Weights of a small transformer language model.
Architecture: RMSNorm after each block, rotary positions, no biases in attention or MLP, untied embeddings, normalized queries and keys.
MLP neurons of a small language model. Each row is named by its layer, matrix (gate and up: input weights; down: output weights) and neuron, and shows model dimensions 80-207. Each number is 128 + 24 x the weight over its row's rms, rounded and kept within 0 to 255. A neuron's up and down rows have the sign that makes its largest values positive.
After each neuron's rows, "fires in" lists the words (lower case) most often at its 100 highest values on Wikipedia text that the model never trained on; "fires after" lists the tokens most often just before its 100 highest values on Wikipedia text that the model never trained on.

L9.gate110 [156 133  99 131  93 150 152 115 149 144 107 118 142 123 136 133 132 103 117 125 153 103 155  81 151 138 148 131 193 172 142 113 148 128 103 130 137 192 116 108 145 157 152 149 136 102 110 104 153 111 125 132 153 131 175 105 130  82 168  99 134 120  91  88 128  89 152 164 123  95 128 117 120 159 131 105 163 112 164 116 133 111 124 115 107 103 104 111 136 114 142  91 148 167 137 149 120 126 120 115 136 137 121 138 121 147 131 161 100 126  97 134 133 105 144 168  98 184  93 129 188  89 175 148 126  87  96 133]
L9.up110 [102 112 128  92 160 155 131 136 140 115 138 110 145 176 126 106 161 130 160 113 190 134 126 124 114 118 152 105 102 157 164 111 163 139 110 147 109 118 143 123 139 138 109 136 155 140 114 133 163 120 152 139 108 133 140 149 147 162 163 155 109 164 128 144 138  96 126 136 103 149 145 101 129  92 163 134 147 150 139 128 109 154 107 140 118 145 122 115 151 171 127 144 134 122 133 129  99  94 103 131 126 131 106 110 159 146 160 101 138 104 119 183 133 157 176 144 115  98 168 131 113 150 100 116 148 157 183 110]
L9.down110 [101 136 160 122 134 127 194 164 178 101 134 137 119 141 134 132 108 164 118 111 120 133 108 128 135 149 153 153 142 114 146  80 169 133 110 141 161 137 109  99 121 126 113 120 169 128 118  70 139 108 141 102 130 154 116 129 173 158 163  96 122 155 126  97 198 128 144 115 136  94 110 152 129 112 159 138 110 157 101  85 118 155 119 103  96 131  86 136 106 124 168 133 118 110 153 206 129 118 101  73 125 188 161 104 119 154 112 122 149 106 113  83 124 152 118 105  80 109 139 121 116 167 130 112 140 115 147 127]
fires in: "it", "she", "that", "which"
fires after: ".", ",", " The", " that"

L2.gate412 [129  91 126 131 115 139 119 135 145 165 128  84 100 134 111 141  56 125 161 157 107 105 146 177 134 123 116 155 136 138 153 128 128 112 194  83 122  88 157 109 142 125 131 115 149 132 109 134 145  91 120 145 120 114 128 155 128 146 112 160 182 134 130  99 141  96 132 113 126 148 127 101 138 131 127 156 150 179  82 112 145 158 130 119 124 140 120 117 125 124 139 146 155 101 126 122 133 148 138 134 123 122 156 127 109 104 113 139 141 138 119 135 156  83 132 139 119 117 118 119 119 145 137 123 109  90 129 142]
L2.up412 [136 151 123 171  98  89 130 164 131 105  84 141 128 125 154 132 118 140 132 166 118 139 114 109 128 100 118  99 134 129 178 123 151  92 134 116 150 132  77 131 127 179 158  79 136 107 110  87 155  96 111 142 134 119 113 108 128  71 139 142 110 102 173 133 116 147  94 107 140 163 100 117 128  89 139 120 112 142 104 128  86 134 157 132  91 123  93 126 154  82 133  72 137 157 158 127  88 189 146 118 176 115 151 104  99 144 149 117 150 153 146 149 133 181  88 115 134 146 113 148 107 105  90 151 160 136 121 102]
L2.down412 [103  97 114 123 142 153 125 129  93 145 127  99 120  68 103 146  76 190 122 133 112 143 154 132 176 135 141 125 127 127  97 114 113 136 147  80  78 122 163 140  92 113 128 135 115 102 116 124 126 112 130 145 147 121 135 138 128 132 139 128 163 149  98 107  87 129 150 112 136 119 158 122 149 171 109  83 100 108 155 159 133 109 112 111 154 136 153 111 117 125 148 150 132 151  92 131 142 139 106 103 139 149 107 135 178 146  89 110 131 136 134 123 171  77 152 105  99 134 116  89 100 117 147 166 127 124 131 152]
fires in: "his", "april", "two", "one", "january", "her"
fires after: " on", ".", " T", " in"

L3.gate50 [132 135 156 136 151 116  95 112  88 130 137  86 115 168 119 121 116 158 141 109  90 105 166  93 116  95  93 110 176 113 128 116 152  75 154 109 108 133 140 120 120 167  80 144 121 145 129  98 118 155  91 138 128 102 112  87 129 117 167 133  86 111 151 138 140 105  93 131 131  90 127  99 132  72 150 123 151 147 144 135 107 144 151 137 153 111  78  84 143 137 173 157 151  96 110 104 113 149 159 132 149 100 171 146 111 142 132 148 153 104 180 138 149 131 119 117 128 114 138 105 135 170 112 116 142  88  84 120]
L3.up50 [133 116 118 123 125 123 104 148 116  82 130 130  97 140 167  92 103 134  99 107 132 170 159 124 110 100 113 123 154 135  88 175 174  90 130 126 128 130 174 157  99 174  88 119 146 104 114  99 136 109 111 159 122  99 165  64 148 143 132 151 106 129 142 154 130  89 154 126 128 112 145  88 128 121 168 113 105 114 148 124  83 126 145 102 151 117 112 132 161 147 142 135 131 128  94 164 118 145 143 115 134  98 149 149 159 116 130 112 149  81 174 119 168 112 132 151 140 162 133  98 177 138 138 125 160 137 100  92]
L3.down50 [104 135 166 122 149 135 142 127 144 199 110 112 116 135 128 116 135 159 165 111 141  94 121  70 128 112 130  95  94 131 142 140 113 117 156 140  94 201 131  96 125 115 136 144  91 113 118 130 141 118  86 164 123 114 120 112 156 125 112 147 115 108 125 158 146 127 145 146 168 113 134 110 141 154 100 115 111 147 141  96  97 112 130 136 181 126 121 153 137  83 109 169 125 146 130 121 102 135 172 132 123 138 195 103 104 157 141 157  93 191 148 138 100 137 118 102 120 143 156 119 158  82 127 139  79 126 132 116]
fires in: "0", "failed", "linfield", "yi", "work"
fires after: "–", " f", " Sh", " L"

L5.gate263 [112 144 109  89 114 189 144 129 130 103 165 141 112 120 122 110 140 128 123 120  90 124 166 138 107 116 129 127 135 126 144 141 172 148 149 104 126 152 110 124 154  82 128 170 127 111 126 143 108  92 167 112 118 139 113 103 138 146  95 150  92 114 158 135 122 120 148 144 155 139 143 136 130  97 141  57 116 106  93 173 107 162 141 107 114 133  60 124 161 124 127 121 122  87 128 140 127  68 139 104 121 120 119 135 142 144 105 165 107 134 119 144 174 136 110 106 147 135 138 114 111 149 128 126 110 113 156 137]
L5.up263 [ 90 121 127 122 113 163 151 122 122 136 134 116 126 104 104 105 138 103 122 183 155 140  95 105 114 169 161 132 190  90 173 113 100 118 102 101  98 102 103 126 151 179 122 153 152  83 139 183 147 120 163 144 141 132 113 107 115 114 130  91 181 137 147  93 152  95 108 129 134 128 114 100 123 137 140 162  85 143  76 155 158 162 109 184 125 110 141 148 151 135 106  89 148 146 110 124 118 108  95 110  61 156 164 118 154 129 134  98 101 141 103 138 111 160 118  84 118 134 119 132 116 114 117 102 126 105 134 160]
L5.down263 [110 103 153 104 136  86 178 126 135 123 154 152 119 159 164  93 137 154 150 138 148 153 115 138  90  88 138 117 120 129 168 134 136 106 151 146 188 138 108 139 111  94 105 117 144 112 103 105  99 137 115 158 113 127 137 138 142 123 106 103 120 155 100 181 118 116 100 107 160  97 143 124 164 134 123 132 134 116 142 133 101 109 138 114 141 132 122 143 104 131 202 112 124 134 154 123 150 170 140 150 167 136 115 140 141 134 124 160  97  98 139 119 175  97 101 187 143 141 146 123 142 110 151 135 151 161 131 116]
fires in: "it", "which", "there"
fires after: ",", "."

L5.gate28 [126 134 131 163 102 101 142 121 134  95 131 127 113  92 150 117 103 145 147 150 167 106 111  59  93  76 129  76 157 160 168  94 133 108 115 105 119 203 136 157 129 156 146 129 131 151  98 131  92  74 151 133 116 116 127 113 122  96 127 129 165 139  82 130 129  84 103 104 117 139 122 116 125 165 124 106 101 161 123 138 149 118 123 132 137  69 154 193 157 150 127 109 119 124  81 151 133 113 146 118 101 121 142 146 149 142 151 138 153 109 110 114 160 112  76  79  79  93 132 125 113 108 132 164 161 131 121 148]
L5.up28 [107 108 152 111 167 138 133 115 104 126  95 110 162 125 145 100 138 141 183 160 133 157 143 148 132 120 171  77 123 126 137 154 107  77 140 149 152 113 102 129 161  79  99 149 103  99  82 145 122  82 115 107 151 147 131 120 122 146 106 161 104 135  78 121 142 154 132 133 134 139 142 174  81 123 148  85 130 132 116  75 148 136  99 151 119 129 143 131 142 134 109 124 104 108 100 119 132 132  78 148 137 101 126 111 125 146 125 165 126 170 109 113 130 170 114 152  71 141 139 140 117  98 126 121 105 101 149 150]
L5.down28 [ 77 165  91 116 104 112 160  99 172 156 128 131 134 122 114 137 149  92 102 107 174 160  85 110 128 146 148 164 154  93 122 103 119 174 111  52 146 102 139 128 120 180 169 100  94 131 134 119 163 138 163 118 119  99 147 135 138 106 150 139 142 124 107 102 126 162  87 130 120 120 164 131 101 140  95 142 129 147 107 142 150 140 117 131 121  86 112 127 145 128 125 118 120 128 119 153 145 107 121 126 150  96 108 152 214 121 111  83  83 117 122 145 143 152 144 122 114  76 118 114 123 125 126 157 150 119  61 150]
fires in: "it", "album", "what", "there"
fires after: ".", ",", " the", " that", " as", " wh"

L9.gate491 [ 75 168  99 124 178 105 126 123 131 111 114 115 118 113 138  95  97 122 137  93 130  99 206 153 121  81 139 131 104 147 135 127  98 120 130  98 131  95 121 159  63 113 118 152  91 134 107 131 145 121 139 174 166 124 122 127 101 117 143 103 137  81 114 122 138  73 114 142  91 136  93 130  87 163 139 151 127 137 150 122 151 145 103 163 126 128  97 112 167 116 157 179 183 138  95 104 140 128 119  93 135 147 153 104 132  92 152 185 125 103 135 152 163 113 107 144  98 103  84  99 103  82 102 126 152 131 127 142]
L9.up491 [ 94 134 160 145 179  88 150  74 130 128  78 127 142 117 145 145  85 138 123  63 149 113 112 128 129 129 146 131 102 119 127 132 108 100  90 121 111 117 128 100 125  89  99 104 124 123 125 146 103 143 167 111  83 169  99 103 125 129 103 177  99 181 102 116 128  93 107 143 140 123 137 106 113 131 144 185 133 155 153 118 165 146 147 121 168 107 116 106 147 164 107 108  82  72 116 152 137 119 108 152 159 118 144 138 132 146 147 162 141 135  93 119  98 153 119  93 154 114 126 101 153 107 136 111 112 107 125 131]
L9.down491 [ 79 173  95  85  98 110 105 137 148 129 128 143 124 112 134 106 137 152 162 132 117  83 120  96  93 139 130 155 116  69 142 116 161 128 135 126 153 126 131  96 123 122  98 131 137 120 169 113 159 154  96 151 113 107 112 117 163 130  94  51 132  98 121  92 138 109 171  94 117 165 142 151 132 154 112 124  85 138 112 162 132 110 151 132  88 124 122 153 121 134 134  98  66 123 129 136 148 117 116 120  89 131 118  93  83 119 140  94 151 160 190 106 129  91 126 137  95 136 134 142  77 137 106 144 139 145 148 155]
fires in: "the", "their"
fires after: " for", " of", ".", ",", " that", " and"

L3.gate445 [148  97 118 110 134 108 111 150  87  85 126 114 140 141 145 145  71 144 116 138 142 160 107 150 156 122 154 122 123 128 118 122  95 119  82 142 127 148 106 145 100 118 145 134  85  86 146 133 163 141 141 112 161 122  94 120 146  94 147 148 135 123 133 165  97 134 150 139 126 130 130 143  82 121 124 122 109 134 119 123 162 110 126 148 140 121  81 153 109 106 152 147 150 122 117 180 132 139 105  97 102 130 153 186 112 126 163 129 159 116  91 136 143 141 152 110 124 131 169 152 108 161 140 177  87  95 141 105]
L3.up445 [121 124 146 119 114 145 111 118 117 146 160 138 132  93 147 148 145 144 150 156 166 100  93 130  96 114 130  96 158 133 127 115 137 140 173 123  75 136 117 106 121 135 130 132 114 131 118 130 153 144 139 119 106  81 111 170 140  85  96 125 134 201 159 142 133  98 120 104 167 117 138 149 158 159  78  99 155 147 120 139 108 138 130 105 155 106 106 141  96 132 123  87  92 120 148 170 129 108  92 140 157 136 145 125 119 119 110 154 143 121 119 143 124 147 122 144  94 125 103 110 113 120 104  95 132 129 130 142]
L3.down445 [145 107 103 149 131  84 115 121 134 118  94 125 150 112 143 118 110 137 101 103 112 110 148  87 151 130 120 162  87 106 152 111  96  91 111 107 115 118 129 136 111 137 116 109 128 127 111 120 112 123  76 114 101 156 136 111 129 138 157  83 153  97 162  99 126 163 175 152  86 129 116  84 107 127 159 119 176  93 131  99 148 114 119 127 139 130 160  92 145 131 105 158 139 126 152 138 175  94 169 125 120 134 131 178 120 110 135 118  78 137 125 114 152 120 100  95 143 124 122 111 145  90  91 117 101 134 122 104]
fires in: "the", "world", "on", "at"
fires after: ".", "\"."

L2.gate20 [139 108 145 115 140 115 156 143 120 148 105 135 150 105 123  90 157 117 103 133  68 133 195 113 146 157 141 132 170 116 137 172 114  77 153 140 115 118 140 125  82 168 133 107 126 133 126 149 140 136 112 130  76 118 122 154 133  85 107 112 120 161 129 120 136 145 111 176 106 105 148 122 110 162 176 153 133  83 152 147 113 156 140  97 188 128 143 136 145 152 115 151 157 110 165 129 121 163 160 115 130 126 135 160 103 140 169 139 157  96 136 126 131 120 142 127 102 146 127 145 140 144 119 166 147 128  96 125]
L2.up20 [139 142 113 108 137 128 141 139 146 151 143 157 119 117 114 145 120 112 173 108 110 146 132 106 134 160 128 114 140 132 104 110  73 121 124 139 139 102 176 127 134 126 129 117 128 107  97 133 117 158 121 137 189 167 174 144 134 160 137  95 139 116 140 108 162 117  93 129  89 134 139 132  93 113 132 113 133  94 118  99 164 122 137 147 135 144 103 144 176  99 122 152 111 129 137 172 116 111  78  88 117 111  92 127 141 117  89 135 103 141 172 124 137 150 115 124 142 127 118 147 112 107 101 150 133 153 114 122]
L2.down20 [127 127  94 138 107 101  92  97 153 141 127 135 126 146 137 109 163 121 125  99  97 144 152 154 120 115 138  85 141 129 144 104 133 124 124 124 115 146 123 121 116 139 151 144 104 123 114 198 119 110 108 115  73 115 117 118 101 156 119 111 130 141  73 176  97 121 129 130 138 159 141 106 110 133 129 140 152 141 106 152  76 148 135 122 125 139 173 124 105 152 123  99 136 142 129 124 109 116 136 156 128 106 122 105 122 135 164 173 134 111 130  79 111 131 158 143 120 149 144  97 135 136 111 115 142 139 131 152]
fires in: "team", "gold", "result", "rank", "games", "score"
fires after: " |", "|", " Sc"

L3.gate131 [100 133 114 109 153 181 115 112 107 131  91 114 131 143 155 119  92  98 128 114 151 132 115 133  99 120  91 143 133 132 124 122 137 122 126 118 118 122  94 123 146  76 133 141 168 161 145  80 131 121 127 155 137 136 109 116 140 143 140 102 137 112 141 139  99 116 138 121  89 133 162 165 100 135 107 149 118 132 125 114 122 160 148 123  94 151 143 148 129  80 120 176 133 172 116 131 156 101 105 133 135 107 125 167 162 128 123 128  84 116 148 158 150 165 110  98 134 140 137  73 149 127  92  96 170 129 153 148]
L3.up131 [122 142 139 116 166 137 134 147 109  91 152 116 128 140 131  76 125 115 143 131 140 172 137 146  98 142 117 135 131  72 163 143 109  84 102 123 139 115 165 100 175 129 113 154 136 143 106 151 115 130 140 142  48 109  96 169  99 182 154 114 144 126  71 119 120 124 123 159 125 126 138 115 134 153 131 158 153 160 105 107 151 173 150 166 120 132 131 165 108 120 131 157 131 147 112 128 132 109 167 147 119 153 142 117 134  64 143 129 118 105 147 121 135 121  79  93 124 182 149 142 131 166 146 157 160 115 139 145]
L3.down131 [ 97 119  89 101 116 153 100 106 151 117 137 139 127 137 138 174 126  89 122 125 141 116 142 100 155 149 158  97 158 114 114 139 158 134 153  78 113 154 115 135 114 144 137 169 138 102 141 115 108 128 116 156 181 189 168  84 144  96 116 143 144 147 129 104 138 113 123  99 146 131 131 146 107 123 124 144 124 114 140 152 134 104 124 150 145 117 109 121 155  92 137 101 153 107 117 161 148  99 123 167 134  93 174 174 135 125  86 118 133 117  93 165 124 157 164 113 131  88 119 128 117 100 146 149 144 116 128 133]
fires in: "it", "italian", "italy", "degree"
fires after: ".", ",", " to", " and"

L3.gate230 [160 152 103  96 149  87 135 127  74 107 127 126 120 172 128 130  95 137 136 117 157 120 123 115 116 164 111 125 160 156 139 112 124 126 122 129 157 143 114 119 111 153 143 170 114  94 131 141 122 139 146 118 112  95  94 120 109 165 117 132 103 140 139 154 160 125 125 119 143 142 115 129 128 131 137 114 135 169 130 143 157 116 104 101 146 168  89 130 128 142 119 133 136 125 141 151 141 110  99 132 125 129 150 164 141  90 137 195 106 116 118 125 149 108 139 131 104  89 153 119 116 114 149 140 141  92 158 153]
L3.up230 [152 132 116 159 176  81  96 145  86 105 131  96 146 108 125 159 139 117  98 127 141 125 109  85 129 117 109  94 155 167 143 100 133 121  97  76 141 174 123 101 125 101 135 133 122 143 125  98 141 162  88 143 134 103  81 145 116 162 125 105 132 159 119 112 123 108 117  96 138 125 126 131 125 127 146 104 128 111 102 149 136 144  88 134 162 141 112  91 142 123 141  59 133 124 103 166 125 152  94 144 130 153 117 179 161  78 152 126 130 135 120  98 125 117 134 105 131 133 156 117 104 132 170 130 162 134 139 146]
L3.down230 [ 91 142 140 101 134 123 119 128 102 174 133 120 147 146 122 109 112 113 119 125 114 152 140 140 106 102 116 200 123 149 125 172 126  98 137 150 110 128 129 168 154  90 133  83 134 159 162 126 159 133  96 130 107 126 145 125 115 150 154 153 138 134  99 128 135 126 164 162 117 144 110 138 103 181 164 111 146 100  86  90 145  64 100 144  79  89 115 123  95 133 128 162 138 130 169  99 147  85 101 132 120 126 166 113 141  99  98 122 143 119 164 127 114 156 166 119 155 110 129 101 128 139 123 106 129 148 129 152]
fires in: "the", "these", "their"
fires after: ".", "\"."

L3.gate113 [150 129 112 138 146 143 134  84 142  89  98 141 150 125 154 144 156 124 105 148 138 127 138  84 126 111 118 190 130  88 178 178 139 112 135 153  97 133 128 135 133 115 150 113 114 143 153 126 138 116 133 133 109 138 154 106 119 178 159 137 124 162 104 156 153  96 171 146 123 110 162 147 119 127 101 134 141  94  65 121 146 125 180  88 118 136 122 162 133  95 136 118 101 119  98 165 147 168 125 142 121 143 100 189 148 155 109 170 159 154 165 114 153 138 125 102 148 124 120 134  97 110 124 128 103 104 142 146]
L3.up113 [103  92 139 100 123 181  73 153 126 120 128 155 120 111 104 110 143  93  89 122 106 102 114 108 102  94 162 114  95 121 154 102 130 153 166 140 134  73 152 118 119 131 111 153  75 109 148 139 154 115  98 109 141 107 128  93  98 143 122 171 114 142 102 199 125 133 141  98  90 144 167 170 145 138 165 131 155  81  86 124 111 148 155 118 146 106 146  85 137 106  81  90 142 153  96 151 109 120 131 165 126 164 143 150 174 115 126 111 147 172 159 120 112 180 149 143 141 167  94 138 115 108 136 128 158 124 172 122]
L3.down113 [137 141 135 116 148 143 148  83 105 140 106 124 105 153 155 175 115 144 129 135 147 119 130 133 125 142 146 102 123 113 116 128 157  73 106 111 155 155 119 152  65 121 146  79 118 104 108 190 157 124 141 121 107 127 119 138 134 124 111  86 130 112 126  74 176 158 154 136 137  97  80 125  88 115 122 151 103 159 146 139 129 127 140 143 156 150 135 142 132 107 145 162 188 129 181 128 121 131 153 115 128 121 108 143 135 125 107 131  85 118 114 118 157 119 121 136 115 119 154 133 154 134 131 153 118 130  79 132]
fires in: "country", "team", "party", "career", "us", "canada"
fires after: "|", " |", "-", ",", "ternational"

L5.gate367 [142 107 114 112 144 149 103 143 148 115 141 109 162 171  75 111 140 105  98 136 114 156  99 112 135 120 137 108  99 156 147 139 111 119 189  88 126 139 110 122 121 102 116 115 157 144 136 141 128 155 156 154 112 125  98 110 141 144 125  70  87 145 120 138 130 122 147 117 189 153 140 128 109 123 185  93  93 160 139  88 149  57 130 146  88 133 152 128 127 161  97 135 112 126 141 106 113 137 100 141 127  79 130 182 144 146 173 136 156 169  96 120 138 121 117 125 165 103 151  98  92 143 151 115 162 142 150 114]
L5.up367 [119 159 158 130 113 128 144 116 154 128 139 126 103 134 138  96 112 160 117 110 173  94  97  98 129 174 120  79 140 125 148  94 172 173 126  91  93 124 118 163 125 163 158 124 120  90 138 119 123 134 147  63 105 123 106 115 126  92 109 122 108 108 175 115 136  99 135 100 134 116  89 133 120 126 179 130 111  94 114 170 128 151  98 107 152 115 140 166 117  89 143 161 109 126 143 117 170  94 152 135 125 152 158 130 134 146 114 112 141 137 115 112 153 115 178 127 157 140 110 108 160 112 137 114 155 122 125  94]
L5.down367 [116 154 120 108 150  98 102 137 117 185 133 115 101 125 115 121 134  85 108 106 115 134 115 130 109 110 122 138 126 121 132 184 112 129 139 121 109 137 169 111 145 142 135 109 139 169 104 143 111 113 107 150 173 136 115 124 129 134 151 159 109 101 159 121 157 147 112 127 136 194 123  92 138 131 101 129 133 137 148 114 139 134 121  97 116  99 125 180 107 134 138 123 109 104 142 131 167 103 124 155 136  80 175 150 106 141 135  99 164 168 104 145 129 136 132 131 127  94 118 118 149 154 106 113 108 152 118 143]
fires in: "the", "their"
fires after: ".", ".\n\n", "\"."

L9.gate504 [129 140  86 102 117 109 127 107 147 136 141 166 115 123  90 135 148 149 148 138 102 115 108 109 125  86 102 130 140 139 110 117 147 102 169 111 170 118 167  99 127 146 157 128 106 117 111  97 101 142  90 138 109  95 150 125 111 155 103 139 170 124 109 117 130 143 164 110 109 156 112 134 107 142 147 136 157 122 135 129 165 155 150 104 109 158 100 122 141  89 120 181 154 102 129  91 152 176  95 151 189 127 175 119 122 115  93 109 124  89 154 121 130  71 110 100 174 138 105 128 108 144 179 120  75 105 179 151]
L9.up504 [113  77 114 105 134 139 171 145 111  82 142 120 122 157 115 103 133 133 107 148 109 127 110 129  97 103 100 151 163 139 109  88  85 167 116 157 119 135  86 150 121 160 149 151  78 127 130  79 130  89 121 122 160  80 133 135 131 134 142 132 107 113 117 122 143 100 161 123 116 169 115 125 106 135 149 115 120 113 148 137 121  69 104 120 119 169 114 106 141 124  82 161 149  87 109 138 117 119 157 142 125 124 127 138 147 135 160  95 137 143 139 124 138 110 147 149 112 157 136 134 126 111 134  91 124 104  95  86]
L9.down504 [143 118 103 146 123  95 145 107 176 103 132 123 132 155  96 147 135 114 147 137 141 126 142 141 135 158 118 162 109 158 138 122 134 101 147 148 121 100 141 144  99 109 140 128 116 109 168 154  89 183  92 128  93 151 107 109 119 111 138 184 141 150 151 134 105 129 110  97  91 122  62 108 153 129 146 166 145 127 169 116 136 160 121 123 130 106 106 164 101 121 111 109  97 110 175  83 114 129 113 188 139 125 129 130 144 141 124 155 130 111 152 127 148 156 182 149 137 136 149  64 153 141 130 124  93 120 143 145]
fires in: "0", "3", "4", "6"
fires after: " ", "+", " f", " |"

L7.gate341 [138 116 112 150 136 140  84 144 132 134 130 164 113 138 127 199 131 124 134 129 134 147  90  96 122 167 140 136 152 131 128 122 163 134 151 123 159 112 155 126 146 104  90 175  85 116 122 119 140 134 146 162 139 110  86 127 113 135 131 141 128 141 162 135 128 152 158 127 145 135 164 200  96 125 161 142 134 119 128 138 123 105 119 117 156  89 108  78 152 138 140 107 117 132  99 131 106 120  97 124 190 152 133 111 126 130  84 102 129 122  92 143 121 115 111 123  96 110 131 114 134 133 124 123 162 105 144 145]
L7.up341 [155 141 158 159 103 148 140 147 124 167 155 118 148 128 113 112 123  98  99 144 127 122 124 110 114  87 146  85 133 106 120 103 124 131  84 101 108 196 141 103 112 105 160 105 145 127 162 150  99 138 140  97  93 122 138 130 140 136 127 125 104 104 187 159 154 158  91  93 108 114  93 117 100 115 144  91 169 134 164 136 139 113 126 153 123 158 165 158 121 156 190 159 195 109 168  68 113 113 104 132 138 125 113 151 122 123 129 126 123 135 174  93 120 118 104  80 142 148 157 157 119 151 166 148 119 135 144 129]
L7.down341 [102 163 123  95 148 162 114  84 154 136 126 128 161 123 141 118 137 139  93 169  85 143 132 122  89 150 115 124 168 139 135 125 131  70 115  99 142 124 169 127 112 142 108 151 108 149 135 118 112  69  98 125 131 154 124  91 131 103 112 149 112 124 104  92 130 113 150 139 109 143 156 112  87 151 131 100 131 122 133 138 124 153 140 122 118 143 103 113 131 159 117 105 119 104  94 108 142 145 104 127 156 141 164 105 130 103 103 103 135 103 153 152 137 139 101 181 120 148 121 104 139 113 149 109 117 164  63 144]
fires in: "in", "initial"
fires after: ".\n\n", ".", "-", " (", "\n\n"

L9.gate452 [112  81 116 107 111 168 147 148 124 118 146 146 175 165 153 119 105 105 124 133 115 156 132 132 138 174 106 162 125 135 171 129 130  99 161 113 132 110 131 129 125  93 152  75 151 110 131  87 105 105 112 117  82 144 119 119 131 121 109 121 117 159 119 135 136 115  92  92 149 144 100 140 107 136 135 169 146 131 111  93 125 139  97  95 147 109  92  76 108 105  96 122 130  91 168 127 116 114 100 114 146  72 111 121 177 117 174 126 155 145 152 166 140 113 135 120 111 134 117 125 124  99 117 109 138 136 183 139]
L9.up452 [145  71 162 134 140 105 117 149 149 143 106 103 127 118 106 111 107 133 153 108 148 118 126 166 115 162 126 153  84 122 118 122 154 127  99 108 142 129 143 132 149 174 143 114 165 147 117 118 119  93 134 103 127 156 111 132 166 124 115 129 115 142 113 129 140 130  81  98 114 194 164 123 147 103 106 152 130 148 143 147  90 113 135  94 130 124 124 125 102 142  89 146 133 147 159 124 125 118 107 163 112 103 102 136 124 161  90 168 124 125 113 119 139 145 154 108 121 156 140 108 139  71 110 155 152 103 116 168]
L9.down452 [130  96 122 126 145 156 133 126 132 133 126 157 133 116 172 139 143 128 151 134 100 186 135 111 112 155 102 121 144 121 126  94 137 113 139 111 134 127 129 132 136 132 123 161 120 161 166 111  97 136 118 121  69 119 151 122 172 150 110 132 137 119 144 117 115  65 108 120 126 118  79 129 103 139 115 114 119 134 136 116 133 136 114 140 134  99 113 128 157 140 177 105 150  92 141 122  55 100 138 144 163 113 104 106 108  49 123 155 139 136 115  83 106 142 111  92 118 101 172 121 136 124 136  72 162 144 156 194]
fires in: "1", "2", "0", "3", "25", "15"
fires after: " ", "1", "2", "4"

L5.gate482 [ 86 107 117 144 141 134 138  75 126  82 166 131 134 137  95 100 138 114 151 118 127 119  71 120  85 130 138 120 155  80 108 127 121 138 137  40  54 132 139 134 165 134 152 126 136 132  94 126 121  73 121  85  76  92 146 117 132 118 118 181 154 137 124 101 136 125 139 130 110 135 125 125 180 109 142 137  91 153 126 148  96 107 143 145 169 126 105 117 117 167 139 140 137  86 134 154 128  98 159 168 114 111 146 143 152  84 131 124 105 122 148 131 134  94 159 112 114 137 146 136  74 129 128 163 153  71 149 122]
L5.up482 [ 95 143 120 122 107 137 114  86 131 110 155 112 142 124 159 129 108 122  92 164 153 139 155 126 145 117 154 131 156 130 115  94 122 141 144 104 150 159 122 141 125 101 142  65 126  96 140 141  94  88 133 138 117 129 112 161 118 123 122  78 104 148 106 143 112 122 123 104 140 106 139 138 125 130 125 163  95 151 154 148 107 121 117 126  94 134 189 120 137  93 118 157 115 133  98 157 139 119 131 107 195  78 147 166  87 123 105 115 125 164 122 146 152 141 104 153 112 129 147  92 102 128 115 135 143 110 144  94]
L5.down482 [112 118 136  96 180 111 133 109 123 124 120 118 100 148 121 126 152 159 137 130 169 128  92 168  72 106 155 112  99 161 168 121 132 123 137 155 152 140 121 124 174 128 127 132 150 124 171 106 152 119  88 102 131 179 126 128 147 125 151 125 128 126 130 123 123 151 125 119 154 139 153 138  98 126 165 124 132 132 127 147 128 121 126 126  66 127 130 166 144 136 164 103 149 134 138 141 208 131 169 142  98 127 147 116 149 141 143 158 168 119 100 132 150  70 159 107 131  84 120 156 132 118 150 130 103 149 127  96]
fires in: "his", "she", "this", "her", "he"
fires after: ".", ",", "Th", "H"